Part of a small language model's weights.
Size: 4 heads of 64, 4.74M parameters.
Architecture: biases, untied embeddings, attention and MLP in parallel.
Training: 110M tokens, 3596 steps.
MLP neurons of a small language model. Each row is named by its layer, matrix (up: input weights; down: output weights) and neuron, and shows model dimensions 0-191. Each number is 500 + 25 x the weight over its row's rms, rounded and kept within 0 to 999. Numbers have three digits each.
After each neuron's rows, "fires after" lists the tokens most often just before its 100 highest values on Wikipedia text that the model never trained on.

L3.up59:476470475484503497500507479531506532492456500503499485478461480498537505515470478503431480518461494513491531491474457499484487502516523473469523523514503476472474510448554527525518528524523495499547459525492456504474508520502528499526540485495525472532492459522458505497480498494506511504505484559512511509499506452472484537448469503482507481518463523508478511504470473472596489530520531528512508462503478493462508492482486505421502537535488512480505516513456507481494481533489488490505501544483485528501539527458504504512477503500525500509478503500478493504488547475513520492
L3.down59:524526528525507501505502501503499470515524506519512520535535513508472489493541524513568502486542497504487470507501531534514517489483473518536472477501508526535511488547449474474488494482463505496442530481503519475527505494460473485480449490502487539464517544482520501494521488486489485474484500451477494479489494537527492456533530498515497514474527463498501502503548505518409516474473481492490499532510519514540494496486503509578497454462487486521485464484555493528515512467501498513467491449512517497497460485541505486499524494511463504475517505492530495481529448508497486524
fires after: " d", "s", " D", "ed"

L4.up352:488501481540462503470512525515533447526479486527500495490518505524499452538485491494486488483508490506478520497480513469466507517514511536509498534507485520533507503474489483490523489526478492468499479463471512501496548452488518493523519491530479496500516478490513499535429503474457519511491518483466474517544513497530496489528432518488484513513541484458469477456483503537489542488441523488476528506481547471449495522479511484537523504483481515536554519512469473484547484539488491531452505444456545511507485530457529491526486503529473515518504515493506482516515494527511511505
L4.down352:470482525515503529474494465480508454483517448526506514514491468528461468486490530515508495534493513578512524522558485463525479497485501495509516515500529502495526506498494518510529541494512479501488521568543486465519503506526481506458507506470487495457504501500466531482463490485509482474498509447512455463494481452478480538503481517508525548507493505522485516494524517439483449505523477529502521473495504536503509489552508516532524523470472521479500472515532497486535508491537489514483460516484532508492486447462493499527500503462456472474508531467490546513492526526488484510
fires after: " ", ".", " (", "5", ":"

L4.up220:508513493479508519509495508493521528479543511504527467511504512522487494505497467494534526540531492452525507498498478530530485485525476530459508511502520532473512498511541479519533474513483521499489467478469478523453471482500465550486500494473515506543507470517521507508533527476469522518498514481469487453579498494511552500509502521495472499539526569462509488480507494516538510450454485497481536496517480508476462492515499485483485524541506478481513460496479531469482499519472459450508488479498459487512463486543526483541519509499584497513507518493471477473500483474468507511
L4.down220:524504514486521478495491555496522490507502456499473489508477511495471498554471490500482496504461501490477487446484489517516517515487525488477494481509505458503500444443474513580493510501467482532531520499500510469462510526468502481470497498476478516496521477509487533491490536461497511469513575439475508464515515493466495512529539533523513455544515501497500516516532520523512539524515529508503515511517501551505480479506491477473482496482503488475484489451507502470525483491558490536494507485519522487497491480501553518533505471505572450479506505485526499470540502534509467506
fires after: " ", "|", " m", "3", "2"

L4.up449:502533512472517530485516567520540522526530490514492489502481511536437500534508491511525526510555462498533471493473452501556478514491484494445521511467508519489516518501496481526494475500472504489527500457484478522521484440494534559521546507457487511555514512534532508500487533485482503520498535447464510503511492502488507524464521504523470508483492580476496473508503456529537529489479494484481508528499507513477511498521505494445474508481532525513508468484488528472485505492492455456510489487508493488486504541514528498515511493512518492496505506483489490440471503502532466485
L4.down449:510506522469513458493497519499518505526473512505527556494458476472476495482495530476539497484489511470491527432509522526507511531527507476456523488517513490531535448512496499519509500466478493507460534508458496502472502501525500471502531462509477526495564501530475497498514506487450525451513503503547516484498478497484475520514514472503505493542505533495491452524465490497491507583497494499501491518491579494543452502518503509482504515533487502536491459467489492471522462509559529490517491538454499485477519506498523520504487502467530488459526518487493497494476491490536471471
fires after: "|"

L3.up386:471528505521523472499469482520504470484498486517498516523517460520517524490499494493494527482455481525488482530510485471467464500488501508480488515519484496531529464532485445498565511525482499522498469491492488513480483483517509502515456422459491470484468526476513509530480469487505480529476487483538468525518526482508484508530497531436456487498444504511489472479493481488496501472506477498495565485474510488469475524529476498501508506483519479456513495487528486456514521492453538535521536525554517473540523509483525507521497530507485479577484489487517486527459523523495485456
L3.down386:538461480481484522498514522488504531510503516470490475493457536478466485520498495508515471512525511481491507477489522535519525505535498478519504494469503478477473518469518559487447482483512499482485513504504512491510518523489499497479548562536509542530510465519482492465518549519499510467526510512486542484480456521472513477473477482548520513489555480485513526530517523526520496539500514499509463512552480499526502482475524501498494499509485524546470501500459503544490478479563486477505450475445504511473468478502458502465503469496510517418501497514485524470520482457489523516
fires after: " S", " t", " T", "-", " D", " C"

L4.up417:504567505519489474476497462545527500455517483502483501517470495510510466526489479480473513469474481494525523469515493514471475525474510518512500484525514500531523484475454492501525497530500489465487516512519484504455480501476498521541502503514450489474506502471502529527497488531492457513471473514527518480545489541544533510502508495500516494542532487472477520484473465511484500457500543466550569485459508505547515529488497512524511543526484478459539498519502464456447477536491480445514517493497520509469547514511461536475480528466485484477486502484501512527506490521515526525
L4.down417:460494495477525483500547538491502508536526516528521476476457505511507474477500474503506522504496522488472516506455494515518509506476468479473525541489502483526484489511548519487465484475502488510515488513495505501489491502510534527505499493456515525525510482524495474493504524494476492505549477450461459529482531510491520496550455499465516485489452486489492510470525477519534509521452497545477473510534492481485475455486534499474509462510506515509449467476485490511565526480469517560498548538519493513514445499515500493542553434515490525507486496486534492521566490491516492506
fires after: ",", "g", " n", " h", "oll"

L4.up171:520490508496524505520541528481508489492471507469480488504439440520473517532527454503520490520503545510496464485524525503551494499495503461514480526461496474499506494471519532540545483537450462519516475478515506532513516507492517467467518485491472520492544475499541507506504525504497469534494510544465508492478469479482524564510487500507513497534423495508520520537512483484471480523503464500522474493515548489460537496522531483533529506494490525475498484522491475509487482518497490537467490475527540523482466532456532488468465508528458530489509449483479490523514505509484488502
L4.down171:509501501495496507502458476534490500531525511543509528487537529503526469481467526490492500514500486525475555503480485492490519548490512514509485486506508536557503506540509490481449507453546566509505460554510492442507484494509480499524498527496532469476476497495462504485445497508512521454512506453509507500509570472509476457508516516480486500459551499504497474461476525521506492474477516532492546495520472521533513497457509501474541501500507497473480490509507491495514495484464503511519496507465489505518528482517481479532518463474508474529498540492505529434492442470511477474
fires after: " to", " in", "v", " of", " for", "7"

L4.up349:515529478454488522492482502528509513452531525510498480504485504503464506515525514518482591519531517474484524484502473473492519531522514519481493525506503472469505512507479481541490500491499510483490538500493445507460506461495529549527486508532478514534537482509561488512494510488483498516482486487480484480567533526513529499483490498510504488509517539440500503495527464496528526466475492538521547466483464516464497469509504518445478537486507550445544481465468512494501510494448466457509485477493493470461512516481522485524517480493535540524492518502530487486487506495511477494
L4.down349:500520524468459475536485472451503550473544513509486509513477539469510485492519455466508487506481455458498511499510493576531531501500526470485493477548504483466510491473525496542468512430497474481460529557532483509475537475491526501535533483508484522524494502518532494494467468462461476488514468520468519523536505457530512535488505519519516520501502507510496478457527501456516499513497477474542521483487489496532488525528499519485532533531513500455493524501534482453520485496481513492501504523491497469512508548496489508490538488495472532478536473481512507494513497487545496516
fires after: " ", ".", "3", "1", "4", "5"

L2.up115:494455492510482445509507504501540483542464509492485471486504480514493510488485514515505447547467494481457506476486450452520515521495522523478436492466513527489525543501516507485507475465479510497523475536485469497557483498543491463476510503518508501461451492466516445466537505536508489502459481518494497520471467530476489537487540540488552517529502485530531484475504500502532464523461477518452489525506532518504486516491493477497487474458524479537516499468466500479492502483508474447514488522468511517481515529505496508516491485499525487481499496476516486475531476452518513542
L2.down115:491518525473511531520485485500427517470514503506535499517492495486517504488507477471502559445523500505546501489507506533512506487509510487505570501517484488520508477500504493513484554513498486505477511478476547499461512512434531504544477482503523480542524485512483523518482493474475512488567497446507508477517524463550504481515475466503493493483507497450501493501508487471466499460510520473557525474500471476502504457543510531488496513550480494492453492531543505517515490544498516525482509491527492484494512448486503491493493487509466517525520493512498491498469516546469484427
fires after: " d", "qu", "p", "t", " F"

L4.up447:521521475500528479520479488504483450488493529488453489457496533472495452500547494511493480511501480475462497503546496524489495520493504507507506509449511474472496558517546557529447476516473491519506537494467514530460499500520517486495494531495467438512508527516514522466505503536534503488498493541517477482472493488476529486481503503494547507497478497506478524549516466478521482519542474468451521460502492517505503493522500523497603471503521493471471478485481503497491553490492491511488509474531491497523510540481485501536510519503531505484542497516491455485459489467479504492
L4.down447:496485520509445533472517522502527519515510437493539502544509465507541539462464507482521523471505535480508480506486477505503518485494470508507473499535489539533486421528461472509553498465516496533474443483536505455552479501492492507479494484499535555474537481520482466480516481493469495537512516480478492461516508510542477480506489535524502476450506506500531505492470528541484501476507497543542467515536500462503479490480514501511467513486515520533518502507530502480514458508521510518503492505460495505486462477515527502472514497487484493516448496453513541527511511498509490510
fires after: " f", " F", " t", " a", "f"

L4.up280:498529500471540506509500494511521485523546529503465450523541499531492498529483470516470533512494492511523490461474461494530531511494453491488501557480465493493499491488518493512493479537484494470521514503484495501509501470475538532482524546509482464505533462475523431513491490546506450496507541493434500483537504470489527506512478473507507482538496515473496477499476468571483530479458525489524509548508477523485506449483464481470490535512525490510500507479502465483532482534468490475501495500519492525520465551506525469514547520542499504513485489493506492509484474485508541536
L4.down280:470488451476531499479505495551491471521487528489483435517549496477475504503487478500511492566484534524499510478469507486515507511514477516472563527519490472508467527497563461505477493518500526475497481517475549465527458481517516483513475523503485490474565513521474495509521473571462461490527522483453484484513495490463511506519519495508487516538491523520488479521462506545503537511500499489532503500519475522503496458516496475469478537500499480514462514495512505496503487477510486480506493519493507532509493530528551456498512493503495463513465486475493526484469476490531517572
fires after: ".\n\n", "\n\n"

L4.up324:513523506490508462533526522512543508469545516532511487515530507527451517526518488481488516491561450469511458473486480512528524506511472482485476489497487493480493465485461508524482473500467499494505560500450484526504487476467506505479539485525461507552540490488527519514509535496509530482451496479522524488502516507476526474466527535551505483506518556432481487477471475532541515530484470490520534549489481467489488483499492499469463503480542474486507512480493482477523502513479471468500499516504490458489522513528522505495542499541539495462487489481493508456492500472530489489
L4.down324:501461491462498518527483476490473546510503539509523526526414468468497548456493504460510494514461445516517482449519503514527554583479533460484564506505486489523503530517512494526492549474523508494514509513515491450493516510508492490508499498522492506500482478492512508467510505484499471500497461461461494489518479525503513549515483514498504481519526521508503476490498501515508494544495491480495500471503505467498476496493469547459477512495539509537487486498493435498525495507528515495537488517452494473487489505512540525537479468443544510492526482476526503518508523495521507487
fires after: "|"

L4.up425:481510499479460491499574492507547446470528503529441473525559545522506470522526485506462507469509483496552492506459492524481506499469516556491510494470505491511525513500498505486472475509485459491506517503481505501529473467477523492501504511494445513477533512478516476542523534544514500493475478440469498529555481470499524513522507526495533498533491552483524509481496511577503495480511527459512524509490503509502530505498465507527507496513509490496522552500481458475521479515447478504541521473514515473509510525475511526473468521487484515476526491473514503510484502517511473483
L4.down425:502509459488512512432516531502523473486488526487508487559511487452499464483493531489473521556513497530502536509484500527472483485492530489525529477510534516482478541490531529484475512515466476511457543480486525523517432483466488476505486524476469497451515533478462524496510498504496525437465500475494509535555472491526500473477497535528513476536498512522505458493493524528491483470534502462469532511498473525507523500508520558516475519526532501467505475438501486459484522463494531507509484554496487524482516492482506497499518525493479478489508539496513517493515505511479507531
fires after: " was", " is", " to", " he"

L4.up454:506511520483549515513475495463513531489512508487501450512528537513485505496499507518526531488513474502534470453463505500472512501500508466431510536519498516490527518479518510499484486525462512483547523500517483535471485450446511543546485517486508495504498474497478496508492466502477525505504527488505502534532515479485501464520533486536493486511518506430525480484480482553520536542523515493498488534540487497506521517445492493462462512453535481513462466436503459471523539496496512500499526518531510489485501483502508478554513472498538535507490512448476485490488466527502481474
L4.down454:499483437504463457461482507521498478492473541546484470453541487466530498486510524475460522494507513527488538533489499551522504504548512522517536508509481482505495498562495541544524529526481499473484490484490523492513486537530489523497533533513509524516539528527509464465483497522525459465527471524495486477550472512545477523523448546462498477486510481498451493506487477486518490491484472467484504498485500524465465513531500523512525507480501530444514480494511516454492489514501474513500466516440523524523495512475482473516455505494505489510480491500508502497488521471528488533
fires after: " the", " T", " in", " N", " m", "ge"

L3.up479:500520492525536494490478495492469538535485497520504534516526490526459516510506498503484528512461539515502520477497524519469459494486491476470537490508548483534517492544509422521504484501489516513459494483505506510467456434515526542479522504506554480512466493517528464524519473494503470501491511506505515489461492464532514481506474468480464492548535497484526550494534527484447477517504539468523470507486496512492484487502487524502508498520529470494482429485511449483465534455497494484490523497533482487514486520499489492476546516507463490488495506478504559492495523500467478449
L3.down479:509494515474448505495524509530522458473512517472495476485447520460539489482503492507503485495532464486494484538498487475525528499505491514527480541485473514478466503439499563507488524484519485481542494542496500491521557555470478447495483504479455526486547514479483513484486509505496530514501477489512491528554515530476497515484527526515542498460483518534490454495471467525542520483493473521467515494503493483522531519509519491484492502488476532505485557518481534514546484529493519515505457494481502495492515470484501526522460483480533524501502500530489432500500474474530531543
fires after: " f", " F", "ions", "s", "n"

L4.up366:516554498453509503487550526520517502460506508510506513518502553484489472506503487482513481496507540490539457502501491509502501484483497515505489477476461518530499513473494499532530497528494498508475526482526478481498483483497514499507522475516486484511533499506550488541504501497492491527527469475492509471557452511486540521460517502512527501524508534523508518504471468506506532449512488483509538479480552471511512529455490542513527493492506491490506466529470519429487522534472485437445519474503527485495529554538473539464477547478473468452512506480484499503521523497510456457
L4.down366:529470499576446518485537514492486474543487526528506465524477474505513505503510533505493487523488457513489524484476476492511499495460477484464531536497552513470531507518539516487466469487495489513530485518481494510493481501469521534530496519472529502501469501507465482495523517476478509504522559522534517508469492484527475447512484487505489482496515474474500470484567506514493518533511518509454459537512506495509467455530484494457540478483496479536503484459520504562500481468521501494545479535478517531475486476492543431507499481547486510525489498505520500502507480465505522494
fires after: "==", " was", " to", " is", "\n\n"

L4.up61:494506557472514450499540456482567471481552511504481468527523508503484508521465451494472556504497487512520480488516522547463507511453481498515480489533514478490533517493505485526525452489470485521478499551487514524495531494491492515488540491500455487481498492495510501543525472527501492521472449493471493499537500488478510529510505478500520460520496493431491507511504462521532502464479491458528542541462520492512553544454517491533512507508519500468517484506497459433530489519482501480481513497512513499489531493487483523476499533526460502488487513467507489512517486494497471498
L4.down61:478478457486529538489493498483444509490488507549488504492471479452482522506509514515497511524514508538489497514483498539526494500481518510481502485512521501473467498535491539478467479546462535455491448454482504491500496439503466521505500524526524507497431476505500532479492512453522544488484556462524467490476474518524523502504485499511457494479486504494478488501545541491514498513525585490493461509526489523533515489503508505469511493535514504505480502513531538530507526529485517471537521495489495515497426517518511491497484504474482490530499451526532523537516486472511530493
fires after: "g", " was", " is", ",", " be", " us"

L2.up635:509489489466525522487461524536531527489505538530506507553449516509474499503491484510473478479533463489492504471499486515521471481544504480491502517496537493540521522493483491497517471512474544495470506518496499490513483475452495523519466532505495519494444495491508477502508534537509504473481492528480544537546507518517526476467504537499485498497553500522531485505488509495489483462412532477479546494488489516514520471510523474495469548533507472494490468463498502492488478497445476488507511509505457468462535578498536512495540502512531480491527530501489497493496528455528490530
L2.down635:502506525527489473508525481466468478494512452482493513455530473524520520485515502512514514495485545519509497532532524519480520508456492509500498483507461506475486478502519475516504500474512465481547507478528511509472517553477524487484525485503509466510545495516499531477490461445495518518507500462513453461446481489492515513534508462484523506492460508470483532489519510508492505535573495514525464500542499486471463522504496540517525470473492530491505531528490498500519527500577533509473478502514556532510468428502472490495477490480492524504483477496503490517497475572474490474
fires after: "3", "0", " ", "2", "1", "7"

L3.up220:484508486441498503515524499472534478541546525494499446518536496523476457529476467491507545503497517495517503459501469513531550521504480505498494579471491503486536489491516481522486485493484472478489508489486488518497506488502526531475515509483483478531501480475521446499472482517472469479471525502456482497555518503493519474507475485523505503554507517451453481462511483535501531487453520503522514525518513489451503464464466490461531516491516490491491516497491513495554476539447494483489498491499497522515437540497520495503523492518502489500489504476533455548487466525482536522
L3.down220:416485499450482518457516497490531496545504518506498436504535478474458478516494483502512491517497556518529517492490480493517513524544492499503530534526481468505512491521525477477496472492499497464474500545456496469514470522568502501522501534478498516501527526511469457506509448530448459461473532472470474517545531518513536465491506508523494532548509531488467529472500512508483538501475507497535499492540491520453512474493479490522506510496488469522472477518519508534536498519477486501489483498508533488517495524508519467474494490518478489504489470480513483494470501491492494567
fires after: ".\n\n", "\n\n", " |\n\n", ")"

L2.up138:479510491441513532494500500471497495531514475501510499505482443526483518511466503504512540519553495526421452502507485469495513506461499510520475541476512510479492510504508532513521493520498483482483517479475478526499492479477501518482467524505518531539507462463472488528514492518445547484459521500517487471527493498493476487525511529527521429540479525489523488484504502534476489490526521486541502503505467540513477502473463480477555471537513482510474522491468494502557473449495532509484503536548467471488466512500520501526520484488521495465561522510504493479484478507484540490
L2.down138:508500486527497469500512497531489519469490509500492515506514534480492473498527499505501453478449521456555539513501516562508501503546504491489533493544512488517499491512489470486473490483509532534516486508522549464500509509487487500530525475506497468471484541528517521457495492499523407522528478504468478509462527509514532504485483480460498568449508473499498517503508491462518488505468501500476498501477504459466527485521521521524449543475495522483509474531539520502453515535491490483499491461466528555493527490486501490476476493508489504539435473507506501528501497481544479505
fires after: ",", "|---|---", "o", "."

L2.up439:507494497448499479513490483530494497489487525509479477503519487504477513482493486494508479491529471464507513464461463518423453543511521508490497512498476509500512516509521521508556520518535501498497492466508509502479474491493531554489529542535515461497528478473464518488497488520513524469478482521544432527520565511526517520506512472496494471545542510474482475446493499511501500497491507501503486511539526523513502457477483504542474472538469459504467543512459519523465503488471522473523499510462529474530525502485479519496506528523539495501532482503531528541449468507501519461
L2.down439:492515492529492516451531505462521471538512493501537507522474501513531500491516520527483512530478536534498491565504544448570556478495509477479470500504525495504469502527483480477458496453458524504516510495478511501507537512411491467524478483470494520499486516523542490503514482497489469521531506485476548487460459505481493481500457525507504522453511494512520530500509495496500474458490501500488510495474465471512510527537527480474526504451521503496523496476536488470520493478505491530493483505557501515484486474501506501496504456460472511514485537503479487505540531480502478558
fires after: " d", " t", " T", " D"

L3.up50:493509484491467511470519519532543460492505474504509525493519528515479471487547513479477508489514506516498527483486499476528527531498494542496491538483485508505497508481487532550505497517495435485488504477490452475519480472490485517500490481501480476489538473474494482504473508463470548491463505526512559489503509497558527516484466492444497506487497490476472516513541495556511483473473510521470526505508550479465529518527493486478499514517480517471507485528451462437513507538510516539487470408477515506495480518504518505492472469568524503526504499502475490491532507549501491508
L3.down50:441482505469522507479555478509469514477537479518491512552518488598452495505519517469507488489496534539484489484515463458515512519521490483489511523522501505545512514523485498497485514490500494521492527542527479487484480533393501483485496495507528482500484484526492536449514462496516482474516538484511474446492532486476511500499482532488523486493472529551474544513494548488499502486517454494487525506530497511504504484497506507516500468479485533477500530527540513470548498460552492492509527499514508495515491485516499520504474485470498504460502527487496543500520502516477494492
fires after: ".", " ", "7", ","

L4.up615:531508489478480511499521486485510503516483514482466471478535484515522487497498488471517503460485552511447514479494455520488507462438501585486506546500524528556505454502501470502546500503481463492508495457484531477550530459513511451463478517490529472493547516506552502504484483471545492544514483459502513461515474465498498465494502526460481486499487508487498522502497488486510479510501524492501503497586500553500528527536464497537503536502470511472504499480474505486513488483490479488488550489497479487546514493535488521512492504512506470484473483475503484491521495526486485502
L4.down615:509484530513505447500483467490509507506502494498493539550485500512474504499513488522530508523518472477499498504484513486489473584529519443516495489477490502465474523468514543453435494495525528520516507553528423503471478512457530539535495506521524496488452515485452495460499529503462529442465513528477502534505561521495498548500482483523529522488531480527513490478492465517500515536476502537505488504469487480499506486497532501456529447478527497541489494511517493506463491510485509497523467506490494504489460495505509460484494505486502545515506503516473524499518497495514526485
fires after: " o", "us", " a", "a", "ou", "o"

L4.up143:491523495464504555534525515472522501509546468544514500452497513565490524499520495462511492522508492517527499500470514513491563487500512525472472555498488526476516503561496527472469539502516510464575500460515511499549492444484521506554509476480531501488488467517499488492520495473476491476521520447465488516499537521518516539495510451523486487466511526500520520485507501558519480489468514498501490485544512488502489523508472509501486478503517488516518469480507530494538541509457518479482513502489521514504507507504496522485546446494494466513487483496486498505542479506543467473
L4.down143:512480514503501487497472495521487488470440543489510483536509495442519505503445488525474525499492518499514506485543483483532452491544468485537530477519497483545488472447538484528522484473478461494435490522468495491464523543557490496478509528507469480510544539521520511537475522530518519513474485500523541512482463494502488501526536542487505523542485469482493459496508478466495531492542525504495487520491510509512505475508518504468515504529502536493497526515470485497489461475517459514511483480502500539507501491501510504494454549505509511464539513504491495498431539493454501507
fires after: " A", " the", " ", " a", "The", " M"

L2.up164:541510492514511478533461532547460469467500480505492460504539480531525547549509498495505526516526498536482533524445493486452509516505505547483505475464537510479465508524539483496480499518499544469499520497487499480559483466545522499483518503488516480550501540513492501493511492460490450504537502512532503489515479460496490533499460526458479458517507498484512534528470503492503522533485470497502487498480484507476466443467486516496521510506453499512486475476514498444498515489505501500517539519509496532500486522549500516471545535477531491496485467440508463507519498501512516527
L2.down164:462493522493483512457536480486550549515487502470527542517461506472476476478514492509508492487469496465524483463547490506555480507479502462526484522519489499532541487471475527486492498458496462517512485516530488511482521514417490489526494480527488522471517460482504524509481515556501550497456485475485487517480526545506532485508551477542519518479521494511498463486540488482481470468507524490496514506533491487530514528517517499497490494525542500513493511517511495566502503493497491498488453483509494470485515485451500479529462471538479515486516508564528551500488515469502495478
fires after: " f", " F", "u", " (", "ess", "ill"

L2.up593:515489478507467519474509500487501489468469499517500495524513486494540494516526485485471512490503510512470468463498494477508504560516473468510505523502530534519484517453472498461510473552511541491514505497509496499486526485532490500460515549494469504461523487488505470542532543493480475508504496520470438408483498511480463532523459498482551483481531530533469476495509504500486471484465496471513445492495478555532500521494502455521497494505489514537493520497517534493463479540541496466479523505476494491488537543497478477507490475492452486494483502520495483507523482526484483571
L2.down593:471514535469515490543470487520475503533512494481524506500466509503483507486501517520507486473510454492546524515499501551501511425472502535529508475482476490472513471542527491515517515433492441514468472482524520494492467492443531492536485451496512500543484497514488539481490465504529524490485495492527545535530516503525524492489540486536449518516493461415518512496491517511505519523499504520488544502523515477471490452510515536478501485474505508481514467508496491505490512447465513538513498488516497515506481455485530508496505483492530507518491483488507510515486516491515500422
fires after: " h", " H", " d", "p", "e"

L4.up473:475481489498538460517560534468513534472537501467526464500519497498450469529508522509465485497458461483518494494502530510518484495532506461490525520451468509503504464495478540526475497495449492511509542476528554519502466466491495533522536564450499534510505486511514491533468515522524497505522502455470518526511505495470516487500502481467524497500469516498538505535498488546502491507512480491485531534507533466498494493449490500471493486503560522494510531510468466457543509496476492479499506454513502527559490510516476531524511491525509519481497523463497468477474502529481515524
L4.down473:533473476522499502472536488498531480482507472510507509524500539514506521530485486509469524491493512449510528498496543482490543500519482519518518516484475489493533476474509480495466520458503522530508540494492535442509478480563456469520511519494508484515493464475511500544466417470516472487476487479445483530503520518495495480476531514504514489527507510498504481499495494519505508503526488506485517541474527483453516550485476540508510464514521516517502525508447466495499487504455531505434534472496511514532494499523503576552473474475442502506496479465486493527513494501497509505
fires after: " the", " in", "==", "===", "\n\n", " ("

L4.up624:485509474438501498507526529488523513495493511445510471481505538491440481501529524495506499479511501502488441502493454502502529487529526481526508486475487500502514481513505504521474517501515509515524485478492521513491465494463500486558517504489553505503482460533508498539505512517502509478484492485506499477526519513508537512474510490521496461496538537471510502513533488581527522523488492512460529487551513518489485467482512503417528518526516507488485545484483494452577495487503473464498511468516500481507457536517480547542511470493472519515517451476479473467476470518504476490
L4.down624:507464481487488487525505499532517471498471499501486524506486529497515487532479492500487501486498557506495491475482522500530506511468490466533539533480496487503482477484476529485525446521471486551493503534476506525509487547509494495520465520486500515503519551467475510504497491502594494535481513471502526501492474465476510490515531487485480471538502527493540510558500470463492500503503512518520488478456509510471518548521515464514540522489425530466517476487529514460440504576473510542486458479522521524478487489490481489488517482482510468481470508522490491490516549491509508515
fires after: " the", "ge", " =\n\n", "\n\n", " l", " a"

L4.up432:503515506492525497493534472515525441524508514447511476496514469514520514489458468485498501490506509532516482475514529537518488493455500511491498509471517519529551549500483526530554486527486467505528493508510537500527495466489511499465537488517475457470519480480482516519501478511528531495510499569532533467485500516488523512509509522512508494501508507465492496491444422479483506499445488487512483532509499490510552517499521469561530481499525485503552487485508447468480498533490507502501500496484546495515532495460476473479492447490485484508481526510537480499479549477552478514
L4.down432:475494465519487496516508520462516521486510506527507517514481508499494482502506509526534530514523479474499504517499500477498504506555532513508477469511496490478458464510524497479424490480495522500509491492474460486472485501473526506584466542486553523516457542494529467496501526497488508533490516468483467511491483483518491467508491505454496520502507473492485525492541556538500490499547518512509528522513462513495460491434521492468491514503516508520439542504490542530534469448497524476506509507487439502493472496535521502526494517520489500473541468505476531485515444522491514472
fires after: " to", " in", " de", " re", " at", ","

L4.up632:527528517512498463557510496499515499506538482553520494536445493511517468507536455486482530488506505474471479496523513508529507496479529507501508476526516500527526499494487507472506554492496511515436501482509461532502489498469508493475449492544504522506471461475477439507514492462520486507522487483500497490507525517528518532481475487463500480484534502504503546499477490494546480531488509487532533478519533507495486528523454499522532494478463459440524443549504488502507517530500505489523525484484471455463497508514446536516538549498525512490524489480458500487532475517517524528
L4.down632:518463510492484528473469502501489515493470530423465500481543498516508528459469547508487494523489503504529525504492498502499475495519452493499489539496510490508509518478542506514477468479493471483576493511475524449508501502521491487499522503474512466496580515506529559495498497578467503505468473498493493477478480521458484480517507506533477511523487488459485440494517490521478546502540509490484475502489469476501529491488537498499487521509513557546500535476509498507481482517460484522506493508517528549513494503486537489501485457527504488474480503528541495518467537483500495470
fires after: " f", " F", " G", " h", " n"

L4.up604:508512511523500512499464525477486535475510541498495500476551520536471497517508501507478549515485407494498479520482469518532477498489506483432515517485492485451501516493494525487489474504465510503497548511504490505471449477452462512513503518485484530524553492518498526524521540466528513493539537471466543489509474504522509501456514554552489506526488492469545436518519501518474506482479512475479479481513524507519515506490529473490495509554525497460499483502467466479466484530488506489529516495495477486527519503512490538551487494505490504489505526487479456493466473471495507529
L4.down604:532515512470511527508467515491487527548480447466501531520479463457484491480479519460513468523507506467511478489500522586513482482529512534514477493488485472491487493536528461510557503522529514478511503503495534487471479510523507525431479503498518541473527475495510495461554473519486520499524479499498517489496465495501468465502479482516498499492489519506477545543524532503549514478512502493540486514535520519514534500477502487461503510476491489503494500479489510486533460475479547507477512517533521477501531497457451446487520501455546522501483486495522549497503495479478451511
fires after: " the", " in", " ", "1", " e", " W"

L3.up609:539534498514494472506477492538457475456498498550494517496458487506489496501492478491472520488496482520449501518494526534444501533513477498477516499504527511529495517509509465549528488525520475510496493508482488520478502515514504475514465502508483402509471511552501453502504501516550473514510452517494524481525517499537500517541487519512499508537507532541495493516481497538452539469506520471510469477503507522490465475523442515509519488535489509482466446494505502480496526513509518474505485516526515489531539507493507525495489562474482455506517484530469531507485457484465468459
L3.down609:490473475491508529474520484489550509537506504460501505498528528478493493497506525515504479512502508466560521480483495477538492452482507486546515508506468495488501474504505524454469504483467524490491510494508514469528507489475480529462535505487519605519512496462505553482497510458444509493478545484505477520476505502498511485455503461464482481456509488472506536484533510454552470532498485533468539516505498479511522529472535500524484515482483489527521540510518489525490493486485473546496508477489488499490466488500493469495509449513503546486458501477535481507519537494539521534
fires after: " f", " F", " s", " n", " G"